config.toml
num_hidden_layers = 15
hidden_size = 256
num_attention_heads = 8
num_key_value_heads = 4
head_dim = 32
intermediate_size = 704
vocab_size = 4096
hidden_act = "swiglu"
norm = "rmsnorm"
norm_place = "pre"
norm_eps = 1e-06
positions = "rope"
rope_theta = 10000.0
rope_fraction = 1.0
qk_norm = true
attn_scale = 0.177
bias = "none"
tie_word_embeddings = false
parallel_block = false
init = "trunc"
init_std_qkv = 0.0182
init_std_o = 0.0
init_std_up = 0.0182
init_std_down = 0.0
optimizer = "muon"
learning_rate = 0.0124
beta1 = 0.95
weight_decay = 0.0075
lr_head = 0.00496
max_grad_norm = 1.0
warmup_steps = 63
schedule = "wsd"
decay_fraction = 0.831
decay_shape = "linear"
final_lr_fraction = 0.0
batch_tokens = [16384, 32768, 65536]
max_seq_len = 256
doc_mask = false
train_tokens = 223600000
max_steps = 6149
dataset = "wikipedia_en"
MLP neurons of a small language model. Each row is named by its layer, matrix (down: output weights) and neuron, and shows model dimensions 128-255. Each number is 200 + 30 x the weight over its row's rms, rounded and kept within 0 to 999. A neuron's up and down rows have the sign that makes its largest values positive.
A block is one neuron, or neurons of one layer that tend to fire together. After each block is what it responds to, as a language model described it from the Wikipedia text at the highest values.

L3.down36,214,213,183,150,156,205,242,199,236,171,177,201,256,166,155,174,210,218,180,145,230,236,182,227,184,150,185,191,196,213,239,207,217,169,245,147,171,223,191,177,229,230,196,279,227,206,212,177,164,245,184,187,180,189,185,158,225,201,189,176,236,232,205,192,187,201,155,225,190,134,206,217,156,213,224,154,242,220,150,201,278,209,164,156,203,215,216,215,182,187,176,242,164,184,186,225,186,191,222,181,197,200,179,161,190,181,181,194,184,248,227,231,187,220,139,230,202,245,224,167,282,250,238,210,161,161,217,222
L3.down44,274,154,197,181,249,193,169,179,196,181,183,253,208,167,237,168,171,164,201,251,200,209,204,190,181,192,248,193,216,189,257,176,221,168,208,239,184,232,196,181,171,156,236,193,196,170,202,238,226,181,192,181,216,183,171,226,186,178,215,212,204,241,201,159,255,209,194,213,168,169,156,201,260,189,161,169,187,223,187,179,193,129,193,214,218,199,167,183,228,174,217,187,149,217,150,187,161,174,190,204,154,199,250,213,211,223,187,182,155,193,216,170,203,190,213,233,211,196,210,151,212,182,181,255,227,132,237,173
L3.down119,239,219,137,187,205,182,197,234,213,213,201,167,225,180,231,168,209,202,271,224,177,181,245,217,168,131,247,235,173,199,226,211,189,194,177,127,184,165,220,214,222,221,268,211,158,183,180,196,180,167,170,197,219,198,206,166,189,174,204,200,228,181,242,206,158,220,214,215,179,254,214,171,138,216,149,251,197,234,180,187,207,194,263,212,216,175,170,172,179,171,200,153,165,150,188,183,171,208,195,218,246,178,199,205,140,192,200,131,224,189,155,217,244,230,164,202,204,203,163,193,272,197,233,223,219,211,261,222
L3.down155,170,209,110,172,186,208,221,215,170,222,178,159,183,207,172,170,163,218,182,226,254,252,194,207,203,173,184,184,139,207,159,199,203,173,181,185,185,141,153,222,186,241,251,263,222,230,210,224,170,221,198,209,124,184,169,237,239,233,227,199,215,196,175,189,197,216,166,192,227,182,174,208,159,179,201,220,190,185,220,229,234,203,211,177,171,209,237,189,177,214,163,247,231,188,211,209,148,185,228,191,215,198,212,197,173,164,209,194,239,221,229,241,225,264,192,192,182,223,206,201,234,238,142,212,194,223,179,193
L3.down211,210,167,151,194,234,235,136,199,171,201,196,203,216,189,157,201,175,248,240,180,244,200,234,242,237,196,161,171,184,163,213,168,194,161,215,171,197,248,214,168,192,202,202,227,177,216,211,167,161,228,211,227,195,206,229,161,225,214,145,256,138,159,229,182,178,197,203,218,201,226,205,265,196,236,162,241,223,143,214,217,150,156,189,188,228,191,187,212,158,243,159,164,123,215,228,195,211,255,247,179,146,236,167,210,203,224,197,185,220,219,234,247,271,131,189,221,172,217,198,213,273,196,189,142,182,148,189,180
L3.down236,339,214,178,152,211,188,171,218,207,140,196,246,218,240,168,135,209,220,227,214,220,169,260,203,211,159,201,189,160,203,227,157,210,223,204,177,208,200,259,171,151,186,217,207,206,209,183,239,238,190,218,172,210,200,216,198,180,170,199,240,134,172,218,145,211,216,195,181,194,212,232,240,212,222,127,190,153,225,211,188,237,159,167,224,179,161,183,237,234,222,196,151,164,199,179,158,195,205,202,216,240,201,194,190,193,223,224,209,141,244,189,158,201,201,226,214,188,228,216,214,253,229,166,223,240,167,202,140
L3.down295,168,245,208,183,234,210,177,225,234,196,235,168,197,189,218,200,256,213,169,226,169,227,200,198,156,206,183,222,211,190,197,203,283,220,200,189,233,216,229,190,178,180,229,234,186,201,169,173,191,220,216,236,181,264,226,215,181,159,241,212,203,192,208,230,207,263,162,215,199,161,159,187,247,193,221,254,216,204,206,227,175,147,178,230,158,167,222,231,232,240,242,180,193,214,220,159,185,203,216,249,194,191,191,183,207,196,276,163,213,232,202,200,188,234,190,171,174,276,181,177,88,175,262,187,203,210,143,264
L3.down324,223,226,175,191,135,215,198,257,193,144,222,178,153,236,189,193,164,214,202,231,208,233,197,235,174,223,274,186,182,175,226,198,221,202,161,145,197,188,186,157,168,174,270,215,178,211,209,270,219,194,206,221,190,212,215,176,191,133,170,207,222,183,243,151,201,210,201,210,163,224,208,161,201,147,152,222,160,177,177,202,186,219,185,254,192,153,140,164,244,174,179,146,279,241,202,193,161,148,182,149,182,218,193,212,204,220,164,229,203,208,236,247,190,192,162,160,192,201,178,156,193,240,204,174,223,216,219,191
L3.down345,272,215,235,149,205,232,189,209,261,210,226,205,162,164,198,222,229,188,201,217,146,196,188,189,175,176,162,215,180,203,199,237,218,196,209,166,169,198,189,215,192,151,183,192,197,217,183,260,253,163,205,165,279,171,242,184,210,225,162,194,213,180,154,189,193,204,151,232,137,208,186,201,138,201,225,178,123,229,212,150,160,137,221,215,170,171,211,216,214,214,184,205,173,182,200,171,211,164,257,240,186,171,180,186,176,238,191,158,178,204,206,231,240,202,153,172,180,233,216,211,248,218,207,173,183,188,170,203
L3.down475,225,208,149,165,148,189,188,177,220,254,230,167,235,212,227,177,197,166,157,250,185,168,203,205,224,182,177,178,164,171,201,203,223,214,172,193,193,237,187,214,171,181,246,166,214,177,157,225,174,242,183,180,147,237,230,258,192,215,156,138,178,215,198,170,176,193,202,215,162,154,214,209,164,229,196,223,240,233,197,202,232,162,255,150,166,199,204,212,235,216,196,143,196,210,257,202,174,210,230,208,215,224,203,217,230,234,216,219,174,224,197,207,217,180,231,169,187,214,246,174,164,215,199,173,190,145,198,193
L3.down485,228,184,200,206,255,194,195,190,199,247,206,195,176,176,171,175,148,209,240,222,187,186,172,144,184,196,207,257,197,148,221,208,212,228,212,194,186,198,181,244,212,176,224,205,215,194,219,193,224,186,207,239,241,218,224,198,202,213,210,245,214,205,195,190,227,205,190,165,166,221,276,201,161,193,194,199,150,206,211,168,252,154,228,238,233,140,191,183,211,167,205,236,158,194,197,159,188,168,216,166,245,207,210,203,132,153,241,187,237,184,196,245,225,195,180,162,201,224,257,216,264,179,192,205,208,186,175,206
L3.down543,221,175,191,172,195,196,110,190,237,228,214,248,205,206,250,178,201,204,209,269,227,206,251,162,201,204,160,203,184,209,220,204,228,217,200,216,166,200,180,183,208,173,186,187,187,248,160,231,251,246,236,165,176,185,177,241,262,155,179,213,180,228,197,191,141,269,178,210,190,203,192,171,203,247,136,161,225,162,202,184,269,191,210,205,195,171,207,194,193,177,212,206,220,189,167,193,171,129,190,195,219,204,183,213,175,210,199,220,188,253,207,184,169,169,250,208,250,193,143,268,217,219,172,159,195,177,203,191
L3.down586,203,192,238,125,241,245,226,201,224,228,184,165,231,220,217,221,246,179,174,141,172,215,197,227,223,160,207,208,196,184,239,206,173,181,209,242,214,201,167,175,228,230,210,189,227,176,223,209,215,157,173,174,199,198,211,164,237,177,179,232,165,204,191,212,196,203,164,197,194,215,214,125,191,205,162,189,185,188,145,215,181,165,218,175,171,246,232,211,161,202,203,230,204,134,234,177,190,191,240,214,228,110,233,177,164,137,220,269,205,216,239,220,196,225,164,225,225,206,171,178,227,223,217,176,128,176,175,244
L3.down628,226,175,242,117,252,185,211,204,207,165,145,163,234,215,272,188,205,178,207,168,183,212,166,173,199,181,171,176,213,231,173,172,210,197,166,242,160,226,158,193,160,191,186,223,249,196,253,253,208,158,222,177,187,159,167,185,256,194,218,243,188,208,204,237,189,230,182,194,194,217,200,201,215,224,236,151,224,221,299,215,165,187,215,177,143,200,224,231,208,214,137,226,223,188,202,244,222,245,252,214,273,174,188,150,202,166,204,188,191,162,234,241,185,222,190,209,177,196,215,237,246,176,207,215,213,149,245,212
L3.down644,320,171,228,193,179,253,191,210,175,191,217,157,177,201,202,252,189,150,222,238,213,241,195,152,199,235,218,182,165,191,195,206,212,223,200,137,204,171,228,182,206,219,239,213,243,217,198,169,187,204,221,235,216,123,193,179,226,189,222,282,192,173,253,194,201,221,200,205,206,261,193,159,132,187,177,133,178,217,268,218,195,144,222,247,156,172,156,160,195,148,193,168,210,183,213,212,239,183,280,212,217,203,240,223,224,222,220,192,190,200,179,202,216,190,192,163,178,191,177,198,262,233,258,207,197,179,126,159
L3.down665,191,162,168,169,191,134,223,189,206,195,245,213,174,209,216,182,214,148,195,165,222,187,184,193,208,159,196,188,200,204,205,214,166,165,215,165,175,170,163,206,223,216,223,161,156,267,242,211,226,143,205,179,249,224,249,203,166,178,208,194,178,193,169,199,170,203,172,149,160,231,197,202,197,274,158,233,181,194,170,170,282,206,225,155,229,212,201,190,258,202,230,242,232,169,198,181,206,163,212,157,223,157,257,224,240,200,213,226,201,187,220,204,164,238,203,174,173,211,190,116,207,191,205,210,137,191,208,178
Word-start fragments and zeros

L4.down698,258,193,224,178,188,163,266,180,215,137,164,171,228,250,159,157,225,181,185,213,163,201,148,162,169,216,195,200,216,226,172,197,216,222,203,187,195,210,189,209,173,175,219,244,165,154,193,175,211,191,190,186,233,230,195,223,221,197,173,220,195,238,214,228,218,183,140,215,243,248,161,146,217,247,262,169,259,252,151,194,247,201,180,215,240,220,197,202,158,238,218,207,192,209,221,191,204,227,201,266,223,241,211,181,239,229,222,186,126,203,173,191,215,189,211,219,239,183,150,238,168,226,161,160,178,210,192,204
Wiki section heading markers

L10.down69,298,221,253,221,227,237,192,148,245,181,184,241,223,176,193,208,227,188,232,205,219,251,235,195,209,237,192,172,170,204,169,162,140,187,169,212,187,213,209,177,199,195,190,216,177,170,217,191,266,181,214,130,222,196,223,201,169,206,242,261,232,183,192,211,151,137,213,178,172,219,220,202,212,229,171,244,178,234,211,188,191,157,228,199,244,247,258,149,234,190,179,203,201,185,188,236,231,233,175,210,227,158,239,193,184,259,178,192,182,176,181,176,191,175,220,216,209,223,180,166,239,166,222,186,214,203,229,249
L10.down169,160,156,244,240,197,133,254,283,201,214,162,195,216,216,167,205,185,168,191,130,222,207,228,212,187,179,215,190,186,247,182,223,219,192,246,162,190,215,165,208,207,193,180,217,222,224,156,272,221,242,147,205,200,220,206,188,186,166,154,166,200,236,149,272,182,158,151,231,153,212,164,202,241,232,210,174,159,184,215,205,207,184,225,176,227,233,199,172,256,208,236,207,183,189,220,175,237,195,171,198,177,210,226,210,163,223,151,172,229,223,224,207,132,246,173,221,195,187,235,210,230,235,243,216,218,237,177,217
L10.down445,219,218,208,207,203,167,242,180,155,190,171,221,173,213,179,219,194,226,182,230,205,75,195,261,156,221,202,207,162,228,206,220,198,202,201,176,197,168,231,225,209,190,199,194,249,201,181,207,201,215,257,165,191,196,150,212,147,192,221,221,197,181,166,185,194,216,192,207,227,196,191,272,216,139,178,146,223,226,241,154,191,187,233,281,274,208,245,181,251,179,212,187,172,182,199,214,215,238,208,224,220,234,196,190,217,191,130,255,183,205,198,213,198,230,217,267,176,181,179,165,226,162,191,190,198,249,232,241
L10.down569,212,215,239,234,280,185,203,174,244,218,198,182,186,234,136,272,254,230,206,212,254,216,153,166,157,191,159,204,208,154,178,222,212,185,229,175,203,191,225,212,220,229,230,181,235,213,194,132,199,202,217,185,254,197,176,207,188,239,226,187,158,147,148,244,220,223,162,180,201,220,188,192,187,127,209,192,183,207,216,190,254,181,226,178,248,199,192,207,276,211,198,179,176,173,213,173,170,132,175,219,217,193,257,193,113,237,141,157,239,180,202,233,219,211,252,168,213,178,122,193,186,233,252,209,140,241,182,209
Mid-word fragment "re"

L3.down84,175,214,183,184,239,164,189,200,213,187,213,253,180,246,173,185,204,220,212,246,208,165,146,171,218,199,212,249,207,198,265,185,206,217,184,163,196,193,251,211,193,223,130,234,194,207,132,176,229,195,222,228,154,200,203,245,190,213,212,176,160,242,165,181,205,184,230,200,242,205,174,197,196,207,196,268,189,207,155,163,207,125,156,175,225,221,193,235,192,171,219,148,217,203,174,228,166,138,211,281,196,175,212,257,230,166,236,231,210,165,179,182,205,179,182,186,201,189,248,193,157,177,184,153,221,192,144,210
L3.down151,249,182,203,193,262,212,209,190,185,140,215,223,249,183,195,240,165,219,160,202,167,238,204,203,167,201,182,219,182,170,160,235,178,195,178,161,223,175,248,184,191,211,179,199,207,224,226,223,222,216,212,198,234,172,208,205,209,290,245,226,161,200,207,189,255,225,143,177,174,177,192,179,199,260,200,184,205,186,159,166,202,195,188,183,215,249,207,235,176,193,188,162,201,189,150,205,192,233,244,194,161,153,236,205,233,179,234,173,169,199,195,201,166,181,233,178,201,184,228,231,223,242,220,216,238,144,217,195
L3.down173,163,200,189,202,225,189,222,204,189,187,255,155,269,205,221,234,193,228,229,201,218,270,207,160,245,222,205,227,181,258,183,186,172,155,213,213,217,174,194,203,205,200,187,218,250,198,163,248,179,229,193,225,180,219,176,157,209,190,253,195,189,188,195,170,200,173,197,163,238,219,190,217,216,230,164,216,209,185,203,171,196,229,228,204,170,234,186,243,202,154,208,171,197,210,266,220,203,214,238,308,183,188,169,220,177,178,232,183,211,171,174,192,203,233,218,180,192,192,139,186,155,161,161,180,199,213,206,200
L3.down352,287,222,172,147,194,157,197,189,215,136,213,220,170,201,146,167,237,169,206,253,158,216,161,231,206,181,147,228,211,199,220,197,226,220,191,227,206,218,159,214,183,251,235,226,190,185,233,271,205,193,230,202,189,225,193,210,170,265,185,218,205,201,215,228,169,202,157,198,150,167,177,195,187,201,238,202,178,222,193,207,209,193,204,233,187,246,234,207,173,200,162,230,227,238,209,175,200,172,263,191,177,196,161,160,151,203,237,144,180,219,221,198,232,182,177,206,165,179,206,175,221,175,212,183,208,193,191,206
L3.down373,305,148,228,220,223,184,223,170,217,180,162,166,227,261,141,194,212,198,247,207,193,206,158,156,168,214,144,175,187,184,192,198,191,181,174,213,194,196,216,190,158,167,158,217,215,183,178,202,178,216,142,244,232,217,172,194,201,216,226,195,173,193,212,200,227,208,155,216,228,224,177,150,225,211,209,182,199,171,169,196,221,216,187,188,194,197,219,211,213,264,202,220,198,198,251,179,211,223,184,258,183,214,216,211,203,260,212,156,179,265,190,151,213,203,214,217,240,216,177,243,161,193,111,255,191,209,181,209
L3.down387,244,203,189,206,192,196,176,196,173,241,221,172,178,228,128,197,265,203,178,201,151,245,192,226,182,167,218,207,254,252,185,206,178,155,190,155,220,187,226,215,214,197,195,215,247,182,202,148,164,181,134,188,251,210,213,265,246,139,162,201,179,204,215,176,231,183,173,211,237,187,166,220,213,218,182,175,192,190,178,190,237,159,249,215,156,223,236,192,161,197,226,219,193,260,235,160,188,165,165,192,226,211,176,205,238,208,190,155,211,213,215,226,209,198,204,229,205,204,177,202,133,243,139,207,139,169,170,233
L3.down406,223,218,180,201,213,252,253,204,217,227,222,204,173,185,200,134,195,166,200,209,222,166,131,185,200,234,182,212,145,171,257,155,212,202,180,193,242,190,208,249,162,184,166,156,190,253,226,200,147,214,245,144,230,230,150,211,194,256,207,182,268,228,226,220,183,196,251,182,168,194,210,183,136,253,232,163,228,187,217,176,256,145,252,153,167,205,219,252,198,231,174,237,184,249,236,171,223,233,209,221,236,195,170,207,188,191,213,171,170,162,140,210,259,146,219,198,214,237,201,233,223,199,195,170,258,174,187,192
L3.down447,196,190,217,147,195,213,188,144,168,229,198,222,240,185,180,155,224,210,200,214,169,249,162,141,225,247,229,223,242,189,181,242,219,177,167,231,178,173,173,248,213,170,194,168,174,179,170,192,181,235,204,246,194,174,189,200,176,227,166,246,202,188,181,234,236,227,177,162,191,232,188,190,172,171,144,174,184,212,207,178,111,242,199,173,220,176,146,243,201,187,149,190,193,232,156,214,180,192,197,204,203,190,121,221,251,222,195,197,227,264,185,185,210,186,191,197,217,157,234,192,220,200,203,219,187,191,217,165
L3.down448,250,206,148,176,169,180,222,186,230,233,177,225,170,241,220,235,191,149,216,147,231,196,180,180,208,194,211,196,165,176,200,252,242,226,239,199,170,212,188,183,215,212,256,168,202,233,213,210,154,221,183,238,147,225,203,225,153,165,184,178,203,134,215,197,194,227,246,199,144,171,174,166,199,214,235,257,179,209,204,198,192,186,227,220,216,251,171,215,185,213,172,213,262,190,242,197,209,184,200,204,204,220,219,147,201,225,184,197,204,182,162,216,217,150,147,210,202,200,252,199,200,251,208,203,214,194,269,191
L3.down459,196,223,137,113,195,201,179,202,170,217,175,251,188,253,194,208,209,147,201,196,214,171,181,191,234,159,182,187,230,213,225,215,184,170,234,227,178,193,215,169,167,236,168,226,211,214,205,175,165,243,170,187,180,197,216,187,215,158,164,202,199,156,200,224,247,186,193,174,186,259,171,148,206,243,188,246,180,234,193,162,188,209,190,151,195,239,178,190,224,201,256,204,168,167,132,219,228,175,204,220,226,241,191,148,149,191,143,213,180,204,171,243,194,210,239,210,151,234,169,207,217,209,187,230,192,162,210,213
L3.down503,259,157,211,220,206,210,176,212,216,199,187,173,224,226,202,241,262,197,236,227,134,166,223,155,230,248,207,234,194,243,194,195,177,157,217,209,193,206,189,203,225,159,175,241,221,168,214,196,254,181,213,201,204,201,215,152,166,181,179,200,263,197,184,155,220,207,209,200,224,181,236,159,241,255,215,209,157,187,167,223,227,171,215,221,185,162,189,147,194,212,197,221,226,204,259,197,158,218,267,220,215,214,200,268,198,215,209,168,228,218,233,193,176,213,190,219,186,210,162,207,230,204,183,207,170,162,161,180
L3.down546,208,194,208,199,229,190,183,139,183,166,206,179,176,213,175,178,181,255,207,253,208,227,235,172,217,201,224,215,195,216,160,218,202,191,169,242,199,193,217,207,213,157,194,200,202,222,176,230,203,224,196,233,151,186,155,229,215,201,147,238,192,249,180,226,181,185,195,207,176,245,178,193,168,228,185,173,206,188,251,180,178,217,165,190,208,176,184,254,142,175,184,167,204,207,119,178,146,161,218,137,176,242,171,167,214,179,217,167,208,253,198,220,161,190,187,217,165,193,195,196,152,162,161,193,272,202,245,226
L3.down575,186,220,175,253,202,190,217,229,182,264,265,187,159,200,215,232,211,163,193,201,206,244,171,152,192,233,183,199,202,219,165,219,230,172,237,236,150,212,194,211,248,214,218,200,186,171,216,180,191,199,214,235,215,168,218,227,201,218,193,233,151,233,224,200,192,226,219,177,137,198,188,253,121,226,235,157,245,197,187,223,178,180,236,182,205,208,179,230,227,211,202,169,180,189,194,178,185,172,205,238,206,250,193,190,202,215,190,233,207,224,146,215,235,205,191,181,217,171,161,226,225,231,180,208,154,214,234,181
L3.down636,279,200,183,152,227,207,215,194,163,195,188,205,203,201,177,205,168,184,232,216,186,220,182,177,160,172,184,193,216,192,210,212,196,173,215,193,236,197,220,190,177,208,225,251,204,182,233,201,166,221,153,200,262,215,250,221,241,241,201,271,189,215,220,257,197,182,151,209,239,238,180,197,225,248,193,153,196,215,191,196,181,215,147,186,231,226,246,199,187,237,226,180,198,254,221,197,180,176,219,195,179,209,174,197,214,214,182,112,219,199,197,214,239,212,193,195,229,212,164,201,186,170,151,263,222,206,134,234
L3.down681,229,194,254,185,216,181,220,194,173,161,225,177,205,196,185,231,144,172,157,201,222,226,203,211,226,320,226,156,166,230,174,264,172,194,136,188,163,208,201,195,195,180,225,228,200,217,206,153,172,175,209,193,232,205,195,199,207,227,251,198,207,203,209,141,220,160,190,228,182,213,200,130,159,176,190,204,270,161,217,195,187,220,206,248,248,213,150,269,212,163,210,252,183,127,177,216,220,197,189,251,245,210,212,225,158,198,203,193,253,248,173,196,180,216,178,207,216,196,201,192,163,227,157,219,221,170,186,176
L3.down701,189,243,195,177,186,209,176,213,226,172,175,213,211,223,200,252,118,137,225,151,180,188,175,198,240,235,142,154,128,232,265,186,213,203,201,227,246,230,197,203,183,231,211,206,208,210,195,270,153,146,225,203,227,228,226,199,186,203,151,186,216,195,198,170,179,218,227,211,181,182,203,194,236,232,212,269,204,168,247,148,196,173,178,174,176,208,189,237,219,153,167,178,200,229,191,214,187,225,204,223,165,192,202,240,247,184,189,154,197,227,202,256,179,160,170,212,189,195,155,209,212,230,224,200,257,188,209,224
Wiki section headings plus fragments